From a checkpoint of a small transformer trained on Wikipedia.
Size: 12 layers, 4 heads of 64, MLP 704 SwiGLU, vocabulary 8192, 14.1M parameters.
Architecture: learned positions, untied embeddings.
Training: a variant of Muon for these matrices, 461M tokens, 3518 steps.
MLP neurons of a small language model. Each row is named by its layer, matrix (down: output weights) and neuron, and shows model dimensions 0-127. Each number is 500 + 40 x the weight over its row's rms, rounded and kept within 0 to 999. Numbers have three digits each. A neuron's up and down rows have the sign that makes its largest values positive.
A block is one neuron, or neurons of one layer that tend to fire together. After each block is what it responds to, as a language model described it from the Wikipedia text at the highest values.

L8.down73:461573439423512523428525476549487495477530504429463564502484432520539429491518478490497447533500518470432505500469506508498456441474481490560512491482524473539476516520456508489511518504436476477526407531471502500520455422496484512526495546509525466531472513503535482539591486479523442554444503508557545535444453466540534499502576587528456501439479510591495484487488448448504509539492
L8.down273:424493524478455499514496493495484537523502535535500521494553467461445517524507491517543565442520511472453502503465507498471479498455514522418557454536470465560567508416477467559558509441472502501522543520492509496516496525526407565488409503551528499555474519535492482471523460449495474448415444487551525527522457514468533521543504514539453482450545542582516458419493478505507565495530
L8.down377:493464500423506536544549567538468501582477488524486519501492524536565530515485531496466481484451525519403540544500446460491573538436496452568554533535521496503529523478545535608551500519542497499513497476485501529491492512483496467508503498539463516482474576524480521537509522465585478474457486451503450536428508530479498468469467519437503522476458581506499514541566530437498472415500
L8.down450:469520452534474498468468503494459443521484489492471543515500452476552520451568450530412470550531472542487479508505602550520550530571460541483517522553542457500515448574611502464529463522476534500470503449478569526457563481450404550496512511558480482555533494585484492527514486581510572400581517506441499507536514498497496452503451504520501561411417455483531514526472521474534507479495
L8.down543:494547469493470423562502455543525515520464504505497494581501542475538469456420520469491476527473521537509467546549469451566481455533479558511444473448523499533515462523471508477449541483507555549527529475469480565469499496467513492530531495462548488530417514526467545510420484443525478521496591593537480514436529484545408527529510455510526490491508493492454472448476538577513574549548
L8.down630:422561412452504484475477494496453442519571440503480509498504448534519459550549478481469466506465497560505470490538450523511457535520479477475528499538553484492530472508435551507467469446566451478509450425527514496515572411573488450492481460549526491513518532494457492484556395448509500477510439507552486582489463475529481553562499577501526470502498498465527479485522515521485488525465
L8.down641:502532520485615469510548506517529492468466499530471536553497440549570469512541463430477520491477560531382500484544457495397487528509475439517477539600473436514536561508484472529509488471510432466504429463513532521441475404497435471514472445512519477476477441511469510486484495435543495480406459451543545491466403583466495437476495557487507451576531511476489442432502506513509489574490
L8.down669:489468528543516547565534505507521460491482561527460534467536435533512456501511498513541500519531448566465484523507469519520545475494478399501557504512497478508575439519479519511434518407496504529501491413514501435482536490561483481498486532523490528497531505524531487533500468530482421460432461589471526497544508531503588552464518505490529538418593478516509547502487482508497540505491
Responds to: Verb after named subject

L8.down34:476514584491479513502544522545527525393513502497484504432498420498465471393461487520459558525571475496515482407562475476468492500499471531491446485532543516504544504490557474567488558503525469516502302460538459473491453482511511533494525526490519531456490499531483484479499476510490500570493437499461433496540514546473554527457529518495464456520514523505451525513523411479508490452512
L8.down36:547526455466499464441523480494528525495457548495467547477463506526500565501513502522531488498440439441486460509480440440475534534527433502506502502484497454446519529488500494505459523497490481549483362450498504511486515496590549533544485502439492501490562451478501465486480428570526518602513456545475518506564507526455560574468488545530512472517524479504504450539509519517530499442495
L8.down101:548584547506475525510510529484511567475507538530541492443520487473448519452585540442466432545470556592563497527544493531495511461495560511506520516493562502463482518438530525422534543574511540566511462500513448542464492524545575523517507538568555466545497473499507545517511545574468532545487455507465587575551549465504501470500505470516470530536557579447495495600467567462451441584448
L8.down122:498460553461451478510511464421470472583460543470529527473478442467483520453508453543447511520507491536478508444505562527491525453400541486531515510502510482453503570448531567465556513538507451477538528593554519560515537489561519519430477482531525498525517469444454444457506413508480451509518382469522506502467428422482502493506452580582466527526469487486530509478515564420446489521480
L8.down428:483462452444533484496517454524515575552560491492507477465526504497540475441555504495505556485519508495473527484455563510498560426476523536418517482470408549526421481462504528455539475503528495440517429448508465565541491487476515525571497545491508546421430491488523484465479553530437538483470546517481443574523471460541464468491499438440466548461511533443423492544491528437477491500489
L8.down452:570505514486461438481473478560510502446503532467515513540513558494437513541568498549479508470505487495426520450505433529477472452488512384513523469503533558536482542491478519510483503524514565503502495408450501462512453420508591428437518483484514532609456516430513441496453529472460561477579476455519525540451559409400471475528504515518477486509492497506549464522572459481553613527499
L8.down654:498456470503505451449476537501525515482550471525521525514502500566569559463409498527509444577467455520477476543516521576514491563513457527487467510494495529492520502432479510451491541486501487483435365467545515453501436554578511493527477492458524502536535469479447458439477537533513514551466455482577431448524459479496488529563491563573504486442500470479514452520530479427504496445462
L8.down698:488514453532531497515522522495528415566530506586565497534511464486546467461497477570489523470491508546520455463523478506479500426540545556502535533515456451482482514507514525466519441487506591533501455479461484541509550462542450452484551528468498497489483562524498528498506475559492455457478513429604508512394534510477524555509534511492465500536475510432501521448530551385504495493455
Responds to: Split-verb inflection endings

L6.down49:480461554461502480502521453464475550432552511476463507419542558559516476552452506507535552470503572454481507515434427484524437479469579504500556479503461473481430501524505487517494540507496457427515501484520507553557484487515515503315478463471463496595501517481478535450565502481537496502517497520507485553513482391505416571523505502433474505546433556477493474482398465515540532503597
L6.down65:483503522567521487452479485449467446540448448564490527546567508504575502450494480566499501422489459542490485531418585487508480568489463478482486436521451455480538577472440466510481548488470501483563501478490540421507513563474432465536494519457527471450502501524484477526573562548497442534438475471485475536481596490557492537486535540507505533563517509462539503507482542561490511533480
L6.down192:519474475511478469440615468502547509497431544549484501557488464537485537489518543496577515523489507419504443452445434480514519491475485496495508464555518532499478479477431460491517540441482523531526531529422566514564541459474442460456500515471509631524541531486445516481513474557442551566500485404500546459453483510488413482458539495457475573453555504504509566540488476479538555541543
L6.down331:453487513494446537521475497439448501490552573494476552484522420503499461542533598470506499503475497519414511531474479477470508478447472505459420532515543497533501472440508485482439485484519460490621482509516533496467404548472489525594507441498495517447492534520540520520499482487513568484517440521526558471555462544504573608482530506452505537428488517499525547426561512513522456531513
L6.down365:553520424443515464525478467518491481472513544520544452507540498522518497561527484510522524565525481595564466439477549554530491442503498479499527457569522525484477478435398473481541489456544454550520430508487520489514465453526478473562569483544485467473551577458501553570560524525514549471545423468539526472421559475454527561577495552565533535472543484509532445485464487444464523430406
L6.down581:500478535548492542545491488558472493536499469461522505488489537473567538501528446498474497569490554458465533466524508504467472562467451518481464477516540450521560429536490515535506493426500527555476575509445495532492542528463531539506515529474486543411441540482451524578549422495482502442434498454506505567531551506508458550534499558513535505487529500523470507536459532538507387508445
L6.down678:461516532533436518463488490482429482434543493545538467481434469524503524494550533523496419514507473389448544456499458535457476552473540518479486529463536507532512510507504486456548510546584472503515550481493532492559487501467512534474484477478536461508469530433605523538458487519451496558542527540495571507527491505539422496486452491511533498417486508418477467507532494512523459495520
L6.down693:501512462473506504434539485529483569549516464512546499437478486532489493505532446569515490514448485458492508478445529478533517516483571508505463489469536441488446504482533490407437409440504526502546434555430465450478517431485497535590443483529519511434507537473455508507401488583487469453501431545459534478512514522571464475513530595501433545542515489491513470483460432475546435528502
Responds to: Possessive 's marker

L6.down148:528567475480565501512424474469487491528565528483463474448505505558511558468544383540512490482554556525514506513510543496469503514433542518486556488551439493520507531394502445588526481477498490435532475535428498508522556498464500475527517498452497548459514488509536525467530432504585557529446551496448509483443540487499511456490481515466426494475454492437498506526527459405545519595523
L6.down289:503499521484527501563567460483527460522431524508437450459539485435433497493499524505511539417464551417456528448536465473531426451461424503454505483492453461514478467502506383481496493454455477567501515518559521543500520445505544511485506468517539506513550570539526452428489469479523559538453515587349518525415515455495500479463503477483445509491448452489463486449491479524468583518500
L6.down572:507516443484481526508477505596489519520536441533546481528537473495560513520563497588553507562480449508549442427503398534501472503556492491473498507528535513523452491464463517493474520463477538523462529425481517415427468450527476486515555476442538498517521421427473472492569549585528512460458510524551495565482481551516467487541497477454470527418451468470533442511469575499512547474489
L6.down591:478486506472520470535573545451456452447475449603484619461534556535481431454490529516533481502518486501488399466538515458468465481502490492463470456537477554470517504451515600459539438515500546495585446504490458535513486458556562508530499440526542485500512619478441484535515490563515531573449449549533504504506489552471477517440517480535478486453472509461490459480460479527481491504587
L6.down638:524499596485469530480495517436508575444520488546452473490499533497481536473498504438532550482525474550523442587527502510465520493506497503533425555561491498541510449455537463516487554600466449512522516517463438491569419532476539528444563491540486520550444446541435509509485469495502503519467482500490475509426463514465444497530488500493526512540539587444467505497541523550487417612498
L6.down656:481452409489484528519503484527472537401537554494468509502461507455483526458483467540484501508527492509505508557479516468482571507508486444543497539527487509538537508585460543505438528490461476560470517509491530452457426489433575568464461483442562514539444483465489566451556546548507487537467476494544472538561559501525560458431475457436526464513561502462540488492556500393472479582536
L6.down664:484405489486518517492518479508496584488586519492440477522472504496499546590498428504501513499446400521490529442481525530456451459482509496538467501403468479478565478497554425539448563487503437519471512495481515498485494465474545522541452450483470491519534528495495492518516521487523536521476462494522524477462493508526639506483482510478552509459479472466486574529535566493434433531491
L6.down681:567465442558468571465474513478550533519517506553438489554522556449432506526482525569490467472477492500501470538417434496501425488491394480496512517486488488536549510495552481460583532487550529539554471505408527550578501533446527497503488473472471484474524470449431498532517511482507550510516550474498529521526490506489448473488398500457428471504462522477492514505519488549477447498482
Responds to: Past-tense verb endings

L2.down624:471468427499476485558471567516454537518564448513475546486498444480466487528441468520427550554514526485482438579503513456505451514471456550522472509416501472524560520484516478462466518492515518518500460530472517406475559567496470485502469490472501504524493506486441517472507482549370496486405428504477511491506489481502505460544522538561548510474509497448508484481475470564581434442534
Responds to: Word-internal apostrophes and pieces

L6.down30:473424503485496453514450511492555451520526482453487467510502513510542494515528514448527527494460492506492499559544538517484501497502493556508522463486590456502494448477476510492524510493504564488603470474489495556433576517538509520528497499516549509606461459545540464457518510527498511474436462537565420461498457546511577541505486467458539512505468501553489543472467497566417490577369
L6.down71:560521499489553535469501472442468508488503512498494514485551587536531540573510522516478508482482464495536459495471460497547499509529459454492432475542456582529478443537500477556602581539447492533512528483419525470463525526576510505471582473468475462608504495521477462526488440527552518555503545500473529482522525507542460509458495450493449435545561422555408495456589483551538492497493
L6.down244:510562495495525463538503493503528416447488508481487543502496440574506482544512553526509561439497480455522460487545560407579475499465415495507482575488489471478459458494443462489526544431448488558489412500497513518444583498495439536462526490466385468433499554497455470498433487523505486484440470509515511558425507446543477541435450485544525421536466448511504535551461497503526502502460
L6.down277:440526518494475380565524597481457511494435502457495531510501417595495569533584541522526458568492464492474480490464527479494567518455490503460526505447572475456482416488504484527488558528554493571433537460519524489426501480526487516419478511490465500450497450516447492529507505472462489487509507546471496564563473540466466521455577482495485394548530528529504496522483501519519528502526
L6.down354:453485523536542473426517463489496385491448536436520470455513489502533489511422495433544458465490603502521506499526488406430557431486503487489532541538443511570434465477524477530565457471492413552475445542516514479524558518533498532533524497496446469466485457512528519474482536555478530530477448485535466470500536482415444496521560438574495459547519492481490494470466461513500494493457
L6.down627:551479509529510532580454477444505502396470521476441538508582550497477442483516574568503522397500481461439484555489494456499529500468404452488477498484505515560503445483434434475562468495498459502535506498459530531461570449502542464467553480435444426470467520526496508485480436504502571447524461601526594555453477535522485588464522547463472526556505444451450525467458508466519465592482
L6.down671:464490467509441476541498491545473516471506418533489471495551487519551469477452481466452432546497547475528485482519456500495443557448469654430512491438509501519441463439471468462452613497478518499550512489448472506464532534575524485471487474524409535561453504526487467484496502480469505527484459524475496518567383537496519454489484437476474482456553479495467499419416552516502503462506
L6.down674:538501494519432470460518405484536449472523529525498526509513478455500424510467384559506555522446470501496517507453617467474494517503520473443495490448562509530561490469490522525527536558487463493512502421485512498459554445566534466480498467461478512404480522500495491478480537452456472425469418533563516568393465435547501483491524581535556478501536435491519546465534532503578418579487
Responds to: Table cell separators

L8.down74:478525458534551504544494448451496530504493524519472520568458448552529556515513469502559552589501498507517405580462541511422491486493454509527617532562526463494542504501497455498581460530486542501485523510505439491519454499425448605486506544418496504392513511512523430484509473497465480497429548552518508477563482519461457500479573470551499460506601531452578521479538506534507559522473
L8.down88:503517444525480540475499516468487428504567507498550476463469500502584521527455562509529586538470572563488480564455485494550483553453495502522539475497454557423503486600470410504491529551466472505494446453507457506523477502507479527540467474471501521541512457497544464453454522377518489437481530424503483534426557529538496473486443511524543488560500474427486496400464508490487471488503
L8.down144:459521551503497533535511463566506388520507513437451472477485487467503555417486486539551504438509534538546511487455525565380512492453495467494544535471508487500531489562567385478539501510474477514481540430471429509508504499455467515454529467510511513502525488486452483498544516488483489496499487441563431534489502502468496509501528490483483488424523527488503508478524535477479479536423
L8.down170:510452525532528467479468515496536471515409530541479464493458524556494514549496514509542510498492527400540464498466479534534518615508515544456530414496497449392425573452508438535524491438441474535434513559502538500435482482448527491482482523455555498456536511454519482535492375491520542521475478479512620561457558535523501526617525478502475483519539452497494547522522491563461558463584
L8.down172:449531545451513459490558553533454508534411439495494488555453535531479447393455519471509495473479460528511477512523480547487454458548461529524489516476480514450433501552553430509523534471489477496443424526465451448547492480487559492538501489482499520457507463583548434489471463464573590496458484523470461496528471475520519544528521492522441445494504487488497509534496550431500569479530
L8.down388:527480511487520532446536500532464498440456464525549504540471502530508493478509520486484444471454521496470556545499530461523467525514508436538517522506503444436501527540504469550450543514460453477528514443493526545511535443495459470459492518568492499516518429433526463505487451418440399562492489572562580546486441467531524464455531483500470529500536490441518450533584480492445390545482
L8.down474:458571464460493516468467463490500404471482462541512508584573413498494474503492422569567472466498477543520512606561475488492470534473555507551384559521558398501553577528513525484444473553483542514484504538492522518526499501509520509502513447476497503535481557467530496491512504493578501513579554527474511499562488502538496515502435498472487552502514528492576449453538367449500484515513
L8.down579:465431463550468454476393438471448467427557583476525579455437427561511530489576529506506444487585511516512496502468545480465488455447462564573524528526509494522514427502487474503490648539489528433508489557497398471545500526548507555442452522527482515498528520451496443565482543494499504495522524510560486533464501442495488501503529506484537509488567505476525474463569527486480534507502
Responds to: Place-name and table-cell separators

L6.down70:544515555454540468521454544492388472415505520500534437517548534537458529495511478481474483493500481510463474471521459507538550568467453442525474472485557477520494494498510481492388510527510504536515535512501441554517515466416442515533589559515496530548476534500567534463504537539488501487566483441470475452490513473510483489462496490582524428477486378487522481472513455461484453488513
L6.down83:573517479530489535495511528543555487456441538469508391446420489476474478527535528470487507516476495432533449501531591424561413467519500580481412485474540512493470536441492555492489605490506575486569455450535450571490468519466531471461582525423494487534472535526458453518574485529538442517551510461558497529438499476508442514540534497535500513544493495513573501525452573515554522439551
L6.down439:531579565439522528492501453500419484590536565539509511519520483519515512582596460452551488553546399505422487448491505534491453535519491461498485470529489490522577471522501576543443558507523444580470523501533430493521509469465541443467493507531520465467518465433549557536529507504518449529476501434523536515543503527539544580446512437511534508467522493533504500488515483574503447453497
L6.down459:484534482524446500536496569528515519461444518441587518465490510507490476443559523521490506537466397478500471558495495536426450491510554476481441550481436511518476472517512467450523447506510548515575479502486479485501628550438471537408490549433500456541445528540467522510484408509529541507515576489498475541534546532443561478475558483493490488472471487525567531545510487540537434463504
L6.down498:477456505528509535525511427504561475565548406469540500483479555523429400482475517490455488437471538471553496513490573536521487468445434543490424517496474605443464505492477445444499466454485488525476511520582455466512507535530510506494526580511489461458534464551498453479477508466521466508500411465476560491553490483520493533577486516469554520431439484507563509560462543548499454476581
L6.down553:423491498522560565526415532486546499455471545594471474473471532451537522500485513560551430492488581499551499469552502556463547557449493572494442490521535494524466437519529514499545483470492504491510570520502420489639420476458508513516485459505523541633520491578475550539463503479526446477462510496554482552460525553552462541482436429468535510509493504531491427524456569509391471450516
L6.down570:564548523459385528533559513465513542516518557501466468452502489468488459503537533550482417480507547438549513562521514550433417549445510505426502472519520490492540543549465505482527456512516519434499459430465475521477539562503543594544507549507497467482457460537517468488503436503492481532532490460505434452546506484493481480538558513523510484399500485485487518517478466498466481497602
L6.down607:467524516463537520481491431542461414399550473547500533543445400455488494490555505480444522540449499481606474490496499483515465571484483495485525488521494475562522426544500489527569459494414550482514535475457500466507479434467469466440537550458486478415495488510531474465519469463506429535524475482448485625536524501514530446552494514538433535544463477456573514588532502429476516497509
Responds to: Table cell separator

L6.down57:447480517451492565463441512446517498477586533499572545462501485482541512520395507502510493496524498581458525549485482525456480569471593511522515437487406426447513532515517467464472488460486429462433465505529410478480502559417500539576576550461545429518530525494529512457459459474462437516515485518611464418491507565474465500500395423545419436482497552486498445480503531488466527498541
L6.down140:495460488555536455530541452439524512534511444534552442539470469588463566533603501547563529436512464524528504469483562504496555481541494538518483488526514558501446461530516515543417504430506442457442632515586510497497456456526448481486492502434537533448476445470501506432507484517488512515470450479492445515453482575512592527529461424524542445548522526482533481533493444476494540438446
L6.down191:475479496521457490548549514483478452504456463515556474442530525504558424437499465494474554395490466546528460525505521554497577536502503445459466565488468418432475601511565494499482455547482428466542577482508540507491574515471475537524453510513548502530475535547571521464474479488481436477425536406540436454553510507484486580468447453449568462467459511514464490525513540463499503484420
L6.down297:517494500530531539463507508510460496523454442558471607585539503496552490482475525561487594529494435452540452408485454456482451516476446443522532562554465500547508441493485551554509497524472498469496513492513509494558534485509529509592581505478570513432549570514542518469535526502476543493544448549551574477501552495504494540426520483581449474559505503503515442485507513471434510469473
L6.down418:569503515483427525504495524596488508480456440400540499526525479538496546468533522495539537462510471501503534499498485487414504490466466492504503454477507506483544445508547369525549477430507452542455554485484490441497495555500470527519531433475440538470577535509501476521576544452504427518512532516473501500512471454488462506519486467496518438494547475503465396464511441496465475516468
L6.down536:478529434543465486530566472506495548493543560495527530547551500520557474471516474480508508487486516489455540504520556402597470556475519444477468508522501521477480491526518465461549507543553528525572587535556486548480508529489562464481484442431511544505517477416556444546494526466469454530542509477525518499550484465468535571542556565415442481459520480498443480491551556507403549502531
L6.down562:488562480515483530465442470463434480560506499485483503506557505449512506524533551493475407535510447467440466411453481498561455476512445508490503541483489517512521479530568533520457359426571500539516474514601519469537527463556443451549525521548509513490565507487537457525532506555511535538507510543472487498533466528489535551455473441532498473493521486548529468530471522457434499451494
L6.down622:541522457458498420452491509470512491520623483501557465548454534491520411575482510490475548521527515516503495415497571462495488462498454507475510547516497555479458512401497498476504450435515486572524550479428469479484532537511475480467479493535487460470518483448558454465474428477478471527474487469524528518461504514482488529426525477512511506521524524508481515486487462485486424497502
Responds to: Initial-letter periods

L2.down266:472484489533520449488524596502498535481414543505509587501482485494490544550410399530508517526440533486502502439460536481555572490527509496514529570540499504524479519444502527445512529508494552550421516467520441526517427541493533485545452498534528405526498517475530502541472524522507544536575556490487497439563544463536544500531464556574482539525449452450544468509527506513455494477452
Responds to: Split-word past-tense endings

L8.down32:475512429487506537525528495519565530527447442463483575517402486510511510496480503463507531441522487552561560506515544539485519468472494470476461518450583466410458503504515458460526448487457493499495498463562483509507586562505472442494478513389516453553506563471522509545497475478430495536514481526569433587440494528469562488544481473507516529462499448462531458543564482397526507584484
L8.down87:536480531477442498478470494466511476532517438482519534525470437523506568481480472467551544536440493448471602564464486542515459523516419437489489511508437525611523423501483497497483557497474442486470452434596542415517501544491486444520519545546539521580508516565516511524472513547520525502529501530446497507456504483522474458505478492441443400508555453494564524505528539461515558502500
L8.down131:545478547486472534452492489566493551440438544488429549486442486561483520470553514551464478512481498409495493411473426438494466492545521457513501444451565492513469498493516585536538504541504510547529500498496451495495488558431473513397492460549471564496537493545501587555518583525503445487563494480508547521525423529473546509499454497515507463485498576450418435499602500486428480483418
L8.down364:482500512513519427504564451516476511429466372486498511466507477426521545581485532475488455517464518456571592495531548499493461498521544450529407464530438494477486521522510511497511481451545518481473426522450473437530492520517513471498628512506524545474534489516518574497522493463511522519585428485391424570469462572516539489439547487462453501508474538465462503502547460450478477513528
L8.down443:588494549543447426419574523544516555436431565432572526417488536527469552480534438505466474439588502520592511431521516509523520407441535489501494513459481495589531478475513474490480523528509521529533588512512479475501467507423504505526520525473539559544448505530454514466507535459502525512447552443464470510485442438505547480565468458505535468458519434550561501545520538500499497501478
L8.down633:512478507513498441511498526485502491562554469489540520460537524553537433582535500540519529474501504481485532487507488471486491493538488429470509519522466489456611511477446431443526496471573550514584376499458445478537594428499482495500549584513517565452522430485496481473513524492477465491502523521523464465501602531429531489481476502505537558495546503452546512533517518555498489492458
L8.down642:527535466502463562577511482521516465533544547450577565467542516497548599515501539503550508508497475552449540475465518503558479502492546499527465490461574532493483489522458479444484535424426522485476580497521490500460527578495617518577498511465461481503553499504531497450506508513549467488454490526519490466533537444515540505596528592510469461498585500454551416465506545502431513509590
L8.down676:515561469525483430599424564481533598539505502541534551507468516503472523451470528517495419601544489505494509541506466530490458506548482546489501458495510511513522558531494537546524458485581459483473590519473523479507493419466459530553551580560474457438490563457546540580458555466480558533487413487498503476530523510547509440477498450536470465511513530517566374544472489481536516546494
Responds to: Abbreviation periods, date starts

L2.down19:495369533417498495490445547507584446494460513494510459469501440525435463423504507448521482539550466539457500507455531475522501461441510452475503475492485392584479524590463492507527498563484422498450553617477533530568483424438476538494485435444420474518491519485468497521492539478424477550476539517532584482468498531499483545464520465479532457462520485536544545527501520560506549500492
Responds to: Mid-word s-syllable fragments